MLP neurons of a small language model. Each row is named by its layer, matrix (down: output weights) and neuron, and shows model dimensions 96-223. Each number is 500 + 25 x the weight over its row's rms, rounded and kept within 0 to 999. Numbers have three digits each.
A block is one neuron, or neurons of one layer that tend to fire together. After each block is what it responds to, as a language model described it from the Wikipedia text at the highest values.

L7.down470:517490467489515489497504523528529498503521542525495490515542476512548512481471526483506523391514467499426516505516499536528470519485437482490473554505508485494498474468472478490516491483500530520479476494497467478516506504531493530564465520536538513514514499524479516512461459527473487535553472508547487509479506510512504520527510505474551504498505546521549491537483505509474499512528
Description: Year century prefix

L7.down1973:499481499496508502498511550499531444507552536491468506517507488481513538537525527460495479572472495517507504487492506488513461534506461488502523550487515550463520507503450520500515513449514509449484488510495475525481493502473480558506486499558514452537517495497503342489508493493522482484529508503510492507486528530509521555505484551496474487503477530487513477506505490480500520506529
Description: Closing punctuation after noun phrases

L3.down208:492483495485503494513524472487482489490511500450506500466490486514488527529485510495499510484517493509456506463517505443515524511517470522509495509475486509504476511511512525510501450544526510551517507501478472515508506512540506520488496452514505519482492474517506490499523501515511499492526512456467500498470521492490499533457513472495478505491485518535520495502480528495448452486481
L3.down234:499525450491493503505504491489501528528507480500491484515493463498518483486468532497517501463496441534496499503500482478500555497528527537495508497478492520520537463496496538490475531502504447508456527512524516527519514484513538526536497478523515480468489485528525515483515485490473532531520494499512527510508484474503507542437500483545507483500523511516493491511463499534520486514447
L3.down962:522466506505528472507456480462522489498500527440471508473503544484499523501511522458496461546497542513518537470490507499528537506489511485436521462454536517490505509509514496484481496539442499522514475478500509483462499486531526481556509511487500522499504516494503510507511514521514493493456504580508489469519484516452518473475531461490488496509476526484488506457461511479509451546481
L3.down2965:512483437509467466511529484502502534492510456523526501489464437522517482485488531490511477463524457545473479479545491508497571518502466490467476469468498535516528470497492492504448523495485496532458533518476494517556481478529515494501495504500516482471500454488487492478533461519487528496501484507497533507463501511488478501493490487473517475483521506510514519496467505527515458529440
Description: Quotation marks, line-start

L3.down419:489496529478534497471500518501494527475497522472499494513500519507485526524501548473486476487523535487498488525509481462458479486458604462502510475496503495493494503472486504499524476515499450568527491505498511484516492521523490518553487508505474493501498514504508521485507480494509469503480507489475503500504493511480466561495487499499498501442497503515492469490480506490514484512457
L3.down604:496490529453520520493492496491509522484491533458496495504524539511492531511515552456499472486536525474516482482475494480483494498479603459489496481491483492467480518480484509535562478515508474532547490502499509478531511513515504474529477469517481537481511506510496541492475481500507500519499523495491508503501466500481472525492490495486501512454490493496462455495476535464502507507474
L3.down1499:533499520462531535468498505464510501495473541433483498533536524506526539508522546477492468543517540472504516506477479483475498514444502467488492500481515501463469489491497488528539481530520489522518464482490511492509505504498510482539478481521491500508516495506511496496455500481483480532469534500481501506513474497493508515495495488508510544469475454506448465499491536460514507485496
L3.down2846:508491509474521525467490491464521507482469537424496498520533534512510537512508559461488454549518536485507496497506474493478495502456498467499489490484504488488466512469483495532514482518527489514527460483480503465515489496509507494519474496523491510490510487499525514499468502502491502530440515514469499501514476498498502512512499479495495532472496476505448466509492547486504493481479
Description: Empty table cells

L5.down1186:472463464507480510499524468510462482501541503490473506533508515516489508464523517523525525462509437516496524553477502504469561521496451529518513517474492547491546491548544490496528489479505511521458498482512485509483512470469513543476514484536479475479487499543550472456483486466503480504487523427515483494538461522509500500486512490493498488453537498536509483501488447530465476505483
L5.down1688:491493472508489484479496515536479490506553506516480488491468503498461525479502499543538533496483464531439498500484493517561494519528530509475508494506495517474442522525511497530514476546474477510561514510497526463483476493506506462534553509460497463469506472537538546527496503509487461495500501492485509516495539521526499503493515477516498466498480487496482494487502514475452498506457
L5.down2132:452529493450472520499512506503514500439491509492513495489494535544485516478513513506521498508482502494494508501486485495480527511481524496505481514524494525527497534510487470506493456514493481520474458425548492480484540493508546458497479508446520481463530456501546531482503545489478537523513515479449505492499479474514528522478485503491478506467456537452496446494468476476477461512499
L5.down3018:547500489468499498499567514530523469539536522494511521528516485510529461473481551519460479512538537547513484477500506456513542520458516536478529481429527528518550514532479500506536461482513504517449502506515532455462492501485509509513508516462477510530468485505498489483472498521528524537459529449521486500485480512452485513490537473507516481493498498582527542474470465527521493497459
Description: Start of names and acronyms

L5.down33:521478487498498461535504515533489506510484500521485479508488472486511518472509497507487476466504514546489475528554500469482449508564495487517485471509503490485501536476522508491509482490477500500460532506533478488466535550488495447478510510548507527501483496438535535458488527511464521490460457508515491502497487452492467485500488497491488454535517523517492495508515491499490483482483
L5.down797:490453510481484506477471551479533526477475491525511517541514533481495543515470531524494488445462476495485501492507488498547564509462603509504510477497491533508499509484496527517479502554461472458498510511494554482493550485482499498512505474530499487492489457506472533482507519515462513528499481525493516509523515472529513529482500474481498500514509516523482497527462530506498525457429
L5.down2102:512469519478539504508528554504487482507487520520471499504497522512538496490490466495510493447544470465485476509491468436547491478496536521524506473476464549548518473488508519505503488508484513493509485533483487505528543468523491462515516527512477443514481530478491485527493554493494516509514505488462464481479497496476497483530525513477492497548508502536467520516480505488480474500465
L5.down3518:477527450535498511493468500507524505531479509500511472494496501495513522533523502460519521506505489516501490512499453478493489504475505446468498506474456489534511474544517501511500478481513497536506509535514472494524500525475554499490472484455495442497475483472512471500499521520541448456510515475457494432515490473476511538501512522519501488525536513487493489501472542476490477498479
Description: Head nouns ending names

L5.down1658:506509448497510521480465491547475526505501499493457482516526485447493460514483507480494496494494486502551519534481486518490539493546402440496540481475522504476474525515516492475475498487514500503518479480503512507491500494501464521496500502497520499542472472485486504507515519522510493511507498488543492517497496499501524478499469522506505515506515465520514485482511472482511508500509
L5.down1698:504502479536501540478483507431472484491528499525503534477483539503490457505542503487510506540489533480511531514500502516520488529493525500504505534478524534499511491459499472484457491481509522475523518499486487505474508460470497492507523498495539503494514441530499453508479486495508507473512516498476529480478519520443493507501495487492492522471522484495520537490509522492470461488538
L5.down1799:444535539449512505522452540482490524477492405503516501506437520495484448499526511457511471501535460466491479516544499541454533488501540532517502499513522521510513524505467469484507503480505511469503478460483532506506497503472509485494497525481502525486511513492468530500496511525505502467538501462479491496531486488524483541485541499515465506514514493503507492505485513482498496496537
L5.down2670:476515486478523482543461476482468454482513499545502476442528509546481520486493526481541539483493474482480482521538470504521552496513437519502513507487512500513502439494500514465548541488527468526484554478521458484493476468493455514538482526515578498513506474541424511483450490491524516511512500516521525483491494525489509466469483548499451495517474484468578509500444564493475536520476
Description: Year century prefixes

L3.down1266:509493522492498498468497513514508487503513543504476478454513497542486510466489467478444499486482493479511510504449479464491487522484405496506488478509502512520481496517491504466530493459488531447481467495514514507496478520500506561474491522505504559479525496488493486479471544489504515478523549498536527479489477523466479504552495518540532513529541431484519536526475486511503548484443
L3.down2052:515472514507483484464508501510514475523520523488485479487500516495496519490512514481455486494487495469503515507474478497494471512477424495482487503517503503478517488514505542475522504502508527459482465499499508526486485506513516519483481519479518538473503545528497482521483540485486497492524510491543543466516491478503474492548511493558498473521535463493520521514474458512500568509495
L3.down3259:482575479503530514482507536477458492504468510479496469543495548508448505499517497440496449413485515460485485461493477499501501504498531467490537461552553492479490523478489453491546510499522493464561488467506502488506460497518518469580522521484471513486500496522508460500471497468520447539530482506505523540508482480481510527519518505529492481511509499507552467514525488478513494478479
L3.down3322:488512494499532510463498512491471491503498532493509472509478519515447524493511523496488461464493512478508513494459471516463470504519493491515506490531497521504540494472512473515541536487523474455479477521501505544475474519511491516515505520497450528494505494515535485476509509500486518535500516474510528528502510459490433542538504515523477493492481495523514507521486464495486499501474
Description: Acronym and number endings

L3.down31:511530503493522517521498498493494463507517483496473498516485495506537468482487496497491515494497454476513523513482507498512474527517348509543486533512508536518527548500530502478503540468494511493488505504503515498467506521522496540491501510498492516507489508521516498479507527490499506520526496474517545490503495504526474513488486547539499516512485529504486490511458451496503494486490
L3.down1571:494541511530457527470431505494481497511516530502555492504494513534529498493506489471538556500499482461518518450490513506509512505492399513526528530544471510533486517457559493492516531497481525555500503489491512477541515480504520508454503490464500523533487517572497519495514518533520524497548500511522466532540437518497477479512518513488518546498528538472495487526494488517493480478515
L3.down2278:493472501494469488519499534483548502510494516491484474512486499517549526477518511502530489467499512488551493505501472492496483526535484486456435511468538509493496550466468535491503500531500497503492494510511543510445492504491500515460489525509487489479487534527497512480525503528532526504492466462534515472496507498484496489517529504521486485490506488495537491492436455536490514501532
L3.down2838:535534495534512483477525537494499504503533477515496506527509514543494470498532503522493513492528510498511540506551488493500526510489357485497496511521491505512465505506510511495493490535506492465497492494440480485504480520471480548504497476518513456523534511527483522476482503525489476510496462500514544510510532513528484511527547512528522503544485505464500524476503474517486519504499
Description: Mid-word name fragments

L3.down286:521498497496533475464494508488535509537499491470451494510540497496507509496465552487519466495519508510491516477469475502491524514437402518538490524479487484509516485497504515526494526512494499507486514476459495500506525517458501566455475538508511506521562498480493522485519505501511501484455510453493481504567523520525499507489491528470494538505548497491489522544510521518501528449508
L3.down872:520529522473499545522479536499502488530526496499503495520475518505502502498483517520514535522532448496480506533441531507496487514512473513529531509466545554509515498561482503471460489505471508479457498516496498497511511492506499471487491528503522496421503511474510475483491497534485513510503480513534483538509544491510522492486466502509520528491593457486506518481541505506503499486504
L3.down1796:504499524505515491517501511472495534522516530524482495493539546480473475549513529509552493534512488477506518480500497502520484507540376505527516507506538516505495532536500514508525519478485547532521524474495504524497490515456529490501505531473494469474524497511469503509531500469498499503455481459504484532517534508518513525436456534483535501508529506488509475522532508500481534519514
L3.down2050:487505502467525515473524478474512504548525509464485492486552492529555515503497541468506486523501539484473477456510465537503475499468379503526499539498526487505503505516459513533497516474491473575530541488461498480491519484487523491460479546513498462534500500451517496512490506506510438482471489539465470495534450539545475533513504510488481531528496471474452524515519528497530563513491
Description: Final list conjunction

L3.down2135:487510535521522516479450476513522544528501565513497520474523512525461505500508486459526520539471459474466515435529484474489496497515391465487490456502501489509510477481485501513488482482484485500537461537517495458502530480503462536461515497505507508501533475526489453510466501504502500511499490539474496520519499498507501458485502486505502500494506502491452501536483497490498488472535
L3.down2612:521546528518492508513456531521483537507507472523464509479454530483490496476543483478512525519499483481502501511522503498508562497556419506496527490517498476510534456476519545493503492502477501473526497523524523507490499518502486540522483474493534482468545532499491516466536489499450451478503478490526526519480519512443505502523541543481516503520514508492498533526480485478483480493503
L3.down2789:462520489499473503535504495517458511520497481470529520491527460490504477465510518504486536520518522496507491492526494504490546525513559532495506513485524483485470479500515506458497502517475510490524473475472496492530497477479501500544520464493458475488471517479533484526482489497490467510516509539488496483525523450536504489496474458498524505493498521502488507552495497482484507517525
L3.down3348:471507472516503525506490502457500514509489514473465491479476491495503485499532524509481520533492455485479539490506493553471550478496535526432533530495482582525513461515484463483455461496467528532515529496477518513522518453502523511451542466506499481493545465479514447494466487483494522480508499519479516450504519476477516507469511483554505524443491501514455550534493515466511505517491
Description: Biography "born" and final -a

L5.down17:476523506509518495514495536501515495535469468489508468524515500572539479503501526472471455533496501482511463508462478498471469513490504500488530522505502497532520527461480479497488532497461492496557541474522514509499474527501498497463484515496531529519488478468513482485506457491504473517518506520447523465504505492517462560552501506491465502561494536498483479463466509482509481476468
L5.down888:501512450498479509473522510515483551499518542511512531450480542502483486548501477504469507455555491491540511467451514485509508507487440410504485514517533462480519496474490500497540550472486485486500566464500516501471457510494438532500526438495464531511490480523507497511466477489513468474523527519514478512540507512501489487495503525512510483552508501492489484451514504475517516507469
L5.down2540:485564509515534503478477479482452505472496517497502488539514536482501516536505499463498509461505498483555485477489482505496494519454471494491493561515519487492524507508485468523542539557473522484512504492497500525487513515497460465505500540524508543498519513507576457453484496524498500457503462543509504463516497537525515484472485536500520558503515488462509484496490504554494501510491
L5.down3353:531454504507457522533516511526566519508504502499465449477496466499506506507556542483484492520498481521517487484477511501494522490517517493498523536540523490492479504485548534532509517524505511492465501474449467445504483503507501502504483488498483486534484493507475501491477486494501492482517492500487505500502497490490502474578488489495515455474534454505498498492515481470498510504520
Description: Wikipedia table cell values

L5.down500:526524499502514509444492540530519478506510495541525487452513542545515489522520513501465509511499517469476498514460511534492529496496522502478496475503526517513522505518493464491435550480553516518482506526528522472501501513478552502518497529504476527470554498516504477515501534490521493517511506474454496495492487502511488510483509501553497531490471502521510542477493497510498521487485
L5.down725:524546482479514466505508494512528481481445513458486519514459483542533482463486543467477520438540535526481540516472488513524431544478557507492464506496501457504483498513481494530516522502509492564503458500485508531452489467505449498504502488493531494534506535513474479572514505498495525484484427520485458539476477529521512515499550469539545525511533475475528495507506446484523498478487
L5.down2060:490447486494511438495443467508540457510434517485521494457472517538497466493432488458490493482528482449492480481494494518466455461506555506492476517555526477518485470473508562497520530486530473465503507496529550487514511557492525504505479453504455480488512492463515506531523450499475498527505543530507529476498462489481493502506506487508507484538478516481496461502477464490503469477508
L5.down3151:488567496482501477486500517506496486506510533498531484466462494528466496508479527495440486477484484479477529508518535463519500461503516452491509508481493492436482448476482485466476458526533463450496471508464519506501500497495497518540509499489510513535498442537502506534533516449501538514519484487513479508515542521464510462480467511540524556505476471492514485511571514491483509467506
Description: Mid-word subword pieces

L7.down2893:491518486517516498522472511532494501493530515522510539490520457491486448509498474504485495538536468491510508505474505454509490475485528540522493497512501510509476520504519466535480453457515472468498485513519461449525510485466563486509496516475515511508504504507520478498471541537527533470501479489515499541480522522483533497472473489517539505465497511549481470497483486475522478481463
Description: Name-completing final tokens

L5.down1289:526517509507527493472517494495499521518509485490508478495502454504527491525490519477490478575516516524535490478489473528471492516489433494505487488466517516527498496514461481504487475505530520499496461500526539485538495507485529523472467508521474506477496462500514483462554486483511474523504505475510497538504509465505528566459477470478502500474487511495507473493504498509560509485560
L5.down2041:445443551482513548552485475458509492472462499493513499499458522472493452487491530493546529521539514493477518526510492458484510481482517500493475491465535553512500472460472509505492504536498486495519461445498493511526520524475473437516535498480468495490493549481467491530484509519502476501519532508506484520525461470493502477523524508510483526481477468519485488500508507553493480537512
L5.down3011:500455513482483504480524512513517527502515509470505507487490487509490495458486534508510543439456496500477504469490502505539529490475506449498504508492517473489482494492504540503531472512525476537493540497471507515463511476567476496524574514534550518527492524510484516530518506488474525483502491529458507506491492490512513458525467468471497500514497433505535485492505478498391487532460
L5.down3089:491474495477519451543494523543521505525506491439516529532502459462519477476474543494511472511502552504512511510511549473473486535508444485487509491476454566503472450519502487544506544496493449507509491487495489552484476511498483511485481513505501517505522520512505540487488492480460510504471494491481480505486498475540490489514485451479480503430486462500484497498509499467455470495501
Description: Table column headers

L5.down708:511547494513530494467516503531527542494492467527518516491492444559489504516536490513509514462472501485454485482498542510470515485540612505505486518464492483524514468504497525488520499510504525501534502520499480496537501518496555475578473519527449508482493498478464506484438483507501526480517521483508516530497529508517533497517497519472471488477555494459460462484498480487496476472497
L5.down1413:515483475502543515477464484494512476497486527530542492534476504477553480516526538471533493493468519493521481448480510475523458484507536524543502535475541503520489510481458524519484505499527518473477471507513508502501472486496465485483500505469513503512540461475457462514503494471532466527522477544561499495531474516486489511458558486520500502522470495505473477509534529496505535505521
L5.down1467:504506507521474493461503500498505527525536505471492472522521517529531522537488534533515517455540498528486514506494507528474493495485519528482488455546486463507472476518556506468484500479523495500528479456481467478505500444463511484437478512506543476494510549457481509522531471495510550513476487486518482492516471505505490492503504523484475532503495498485490488503481457509488563492500
L5.down1831:477522500458470527507474504516507471495499479510525471523519496538534511496518547503526509513451449505520507510482483514510453488513441459483481493478491465518466496467461480512492502522497465476505466495497530508559460475472514509551508485525481492470510466500487513492463482476421517537501510566513527465511527489510474536524509479506503457534505492520538482487511474515501479480506
Description: Plural noun endings

L5.down824:461502519534507504466509529522485474494496500494456489462473494525510538483507476456487544491478518485502512469523483496476487492519488497474535488508502509503499493453523499485523498542524487476512464514507503512560512500515531530519491510475509529509519533520559439515518511509515497482536474535492510489488481518515501485507501516516496484497508503490513533451469507480459472539472
L5.down1435:499470528495518504502517494501498552520513512520511480459483546507505519522521506482470494530498526469470555448502478518529475489531466462500504498511516580514519480518471505529488503471533523458513524482509526545523478497512493506492497507526469522522514524515451442539514482528479495496475481515519535494478507516496460524486534499493479451477514477514501517500497485430525449509481
L5.down2045:492481506514517511463492502478492460483476520506497517485498524505506474525518513471462499538502491497485474486503508485494499486508539539506512486504519493471504503458525525473514515499538515504494503525514536525522517507467545463513501519501494484496548528513548452490500535512484491464535463498507496527502496507516534502504451517462489443500539474497500521488536508489464489523515
L5.down2730:488501504471505499476482488465497510509522536496509475495487491478494551511530517470477506490562476514503531484501489522504462476470523544493489528495521529538525528471523495508514504474511497452497495498505478512522458493527537511489469517427503516548490494528487488517471486487490475484487471488566480529500491483495503480532500490458448462536569532512466533474512545460513505515530
Description: Clause resumption after asides

L3.down433:511490472504527465498493497505474478514499482510529504499500513473503506461487466463515474499496526520457494492519510447504524472512436503496481448497467535465465484503530484484528499506486523526512497514509504500519495482524535528502494489515508506484513494517485516508484492469501507498497486521487537505408492501461528462468486488496502511504519490472498491531515529471485482487461
L3.down524:507503504540486444517470467476486495483525498503534505488517542498473540479469476494490449467496491517456493498518501450512526508531458498482497491496497565448521460526493476484521476514471492550502499515539486487521500475515544490521499472505488502497511528511457476498501485436515513493497522493501504487476477486460527486493502510497469494496498466506567518505527523449523501503456
L3.down1320:510470510530497481495486474478468485514496488512514500500502508505494533477508468496514504484497504511466461476520494449512535453513418501490470476483461530476496503525516477459516506500475530527490482531535510490497507488519530515477507482507508508490535523537496493479465478489460517509508485519521517499458491497498525473452489519495478502530524469471506486509524556468486477464464
L3.down1464:487491448487538471467492485485486497526521490462488484496499486494463544494483507514503488514513504505470529475513503442485540476499406518509505466501449519512491499516518501476530488487486524537513522517499486513496481513539509524492485477478543500500515484502535500549512504470497484505510517477514525466453507474458505520493531482526454506493520509470510499518507525505475472492461
Description: Split-off word-initial capitals

L5.down100:457529483482500531513537494509481504496493507545518448488547499474535486502463499494455554485542489493520491479450517492515479469533476494552469496510468555523486519495456505497500488513525498513517515536475471563474530476461458526526508567525496494494527485458525514436502501466502481531511509493506488509517490528533491455520463484513511529547490531460505463493524498502493468495503
L5.down1228:453520517515506500480499491511481475463504501509484537546450503495564541500465508517492507539569501551485488542521499485528529474529513496498503490503526481478511477536524484503534511467537525528457490524459498498527492509526494496501448493482499519523442503502518478504490461478529507485505539524515511466502503496483469481506514492556484520499522486485467526508502540532485524503496
L5.down2885:468525506475529503518511503531510511508525490571537497508458506491550473513472518501509486517538505508556513497518487530516482557547496527481509505517498495482519503532463512508531534476528507456499468464487452463503471481526498512492507518532499513499447478511472512499528477496456522502490512483535526461528525526485534503510509492543461489492519462507470515533510488501486555533506
L5.down3214:457497472538481477507510523477499542480518431525499496504462502493508487516476498546511534440527453494486499516479470533488491506525519517520481515492537493483534501485502480498466476494523543481564477510498483528487483456529560482512483532515489529496493493492529489544523550488491461520511500492508476516495495494496528510497511525531499532501498512498531459482540533517501488505514
Description: Lead-sentence parenthetical opener

L5.down1874:509485514480513491439472512456463517554459487507490466518520504502443482518521515484480483473479491488516493526495470491501521469491513491500496497498511459474487497455510541514480444456480494494521508529501537539489493530506510468516490491474461483496488548534524436536520486518497464473493496494491490472536533492535555481478495510520483484500478535520511506474556523474520517507495
L5.down2892:451497501500490510490526521495505489507440493502485510481479505476543537486501498491506505482510505538503506528478498499549489503516507463479478511538490489550524498502497477534499524516491473548527462494494537458505511486523493501465525470507510493486502512491554455487553486444530515483496523509467488501511489520483529484553488506488493515525541523502535429467510472491492483499496
L5.down3130:498478461466491529537470496491495522503500538490500463497499523480476568484478453504499507534502458484477471507481529444455500496525534481461526468514502461515462527509529532520472477508461472478485469479472480506511481498479468502511489502452536485467474528484516445498457510573456488482525497501465500451446519451511488474517457508507526516438488459495470463453545491481493512541459
L5.down3557:506475516480522520451479518506542509489468493503513487494495549509482499494476476487520510425493511538514483505527487481524496498528500510533464521519466489497462540528537482527497445467498487506530503522507472505565535534470524512522523491511516520492504517485448491516508522482509479462541525509481472522488542524501475519497519540511496509496505510535520476469497483510535452497507
Description: Acronym continuation letters

L3.down67:519515529488533504478493503463487503502497507472471483525504524491479525522518497498493477511524499476512504517469488475503503499475556489491514480519528529463509477507480492478503506486512520404506488504514520551513479486507519490502499508463511492477499496529512474515491484485489473522522513503499490482517513510489516502537506483533451492506537501524493510486490490449489521528506
L3.down93:485537496495483533489478522512467488478472517494518508503495535512507505480505458467453499385481497514482508470470480435500524523493619463496534495528507470477518469500464492530490550454496490410535454507525495491478511514501509444540503507499499516510525514532489472469495518502477473514550516517468513529500477497457514506504527529517518505474509517483469494508502537477523505495490
L3.down450:512535481496484514466471507483456506480479507479511477520503521499493498512526487451475491433452493488496508486485472448491529484479602468485535484560503495511515468482518483516502513471513511389491466510503501534499502509485501485495494509461487531489497494517494465514496507479473469507534530500467518513487481535452483512527514513522472475506536499510449530528516517466498519516473
L3.down3275:509525467510473512483491506484504501498488486474512493506477498516512474498534482452466490489448507452498506487506478476479516487507501487500542501554497510525495482495533500512534531482524494390518499495497483469486486541485498502494502508488496528458505480508476454506494532477457446508524536512491520507492480502433462493543530487534478507533532482499465505479480494454521474496472
Description: Name-phrase final token

L7.down1734:449521490513503529505473495474507509475442535526499505475468508481450493507524510483478475507457541491493485528500487495521490482476478445505477536485473503520509467461443537538524479519491482418465536528495522505503539502505453511519496513499541498485493453527521455477482494535509496477536479535478460477487507467505491508492463571499530473482489531513499480497494465546464479526510
Description: Plural subject heads

L3.down1208:516477523517506499462508504492504513502518517474468491488509526463460501483502518506440503479482509471521514498483494466485502521516460505480525486519506519504504489506512502496537521478474504442471512511506507513457464528513492548491463509463483525474485545502543497497489531486488487507519526462531558478489468483477438519543480545556478493525525474496508526505485484495497511497499
L3.down1402:533547491522503522502478519478517502517528518500488482489473508512467515497475503483489552521498463468519499525470514474472501531510461475488503506537541545495499494529492509484523510482489528443472469483489511532479485526497506517508498517487513485452503519502515504500477521465496499492548504536523540492496514506495502517501497506533498482530525479511493492495507496487470505497526
L3.down2473:523501502510521470502473501491486494472529518503509502497522509484455505501504506494422472470456494461522505486457482483533523501503471485485505486520533527542493486543522514484496502491467508402471476478500500525477469529498483531498477524484489519449508525490514473519522504471511509520482524466504521478532473518501487526573484534520507469501546488501478493484463485487479561507499
L3.down3500:499477494527513505500486500497497487504513546472477484496516472517478525472520500497469528504499464467480507480490479451504524535527439508507501488483485534528512502499525491500524523471477526458497469502484493490492491523498503543481496517510494493487513494493516441520463533487478513497558535512546536468480490490445485492498473520552469500522529439467514538487473505495482517463498
Description: Closing token of names

L7.down2841:492489515494475516495490485501478486500536497516501482490524533473518542499497538503510486521534494480512496539495546522513514511489519514531517516479507525471453483477525533479506502440500530529462508497513494536447493454479470514511527495485500531505503519543476475486497471521455531498506512501522491500495513507469492537490551492529502535509451512475557512501518504493502510488488
Description: Predictable continuation tokens

L7.down1396:520541442507524506532484487527461469498477525535487506508512500478475480494503503500521486492528472506518447491480522507503521505500461504468521510492510548493529435527464509507481514487488489456483545501521535527472497524478517510521505487507474461522479529533503496488481476513502500458480519529491491505464516492467501457501496519506491529544511500494547498502517519454520525498518
Description: Inside all-caps acronyms

L7.down2078:463503478512491501504500513474492483500501498474499515496470517461536479551535511500493485488490477490519492520519470490498499500501570535511464474460532489499526529497494486526522487498521551426504503502508511505496479466499498513504506511503493485487507522489457517531498510486494527482466492520501422503514521498494505505498501520531489470486543529507493516487533484466484451511495
Description: Proper-name ending pieces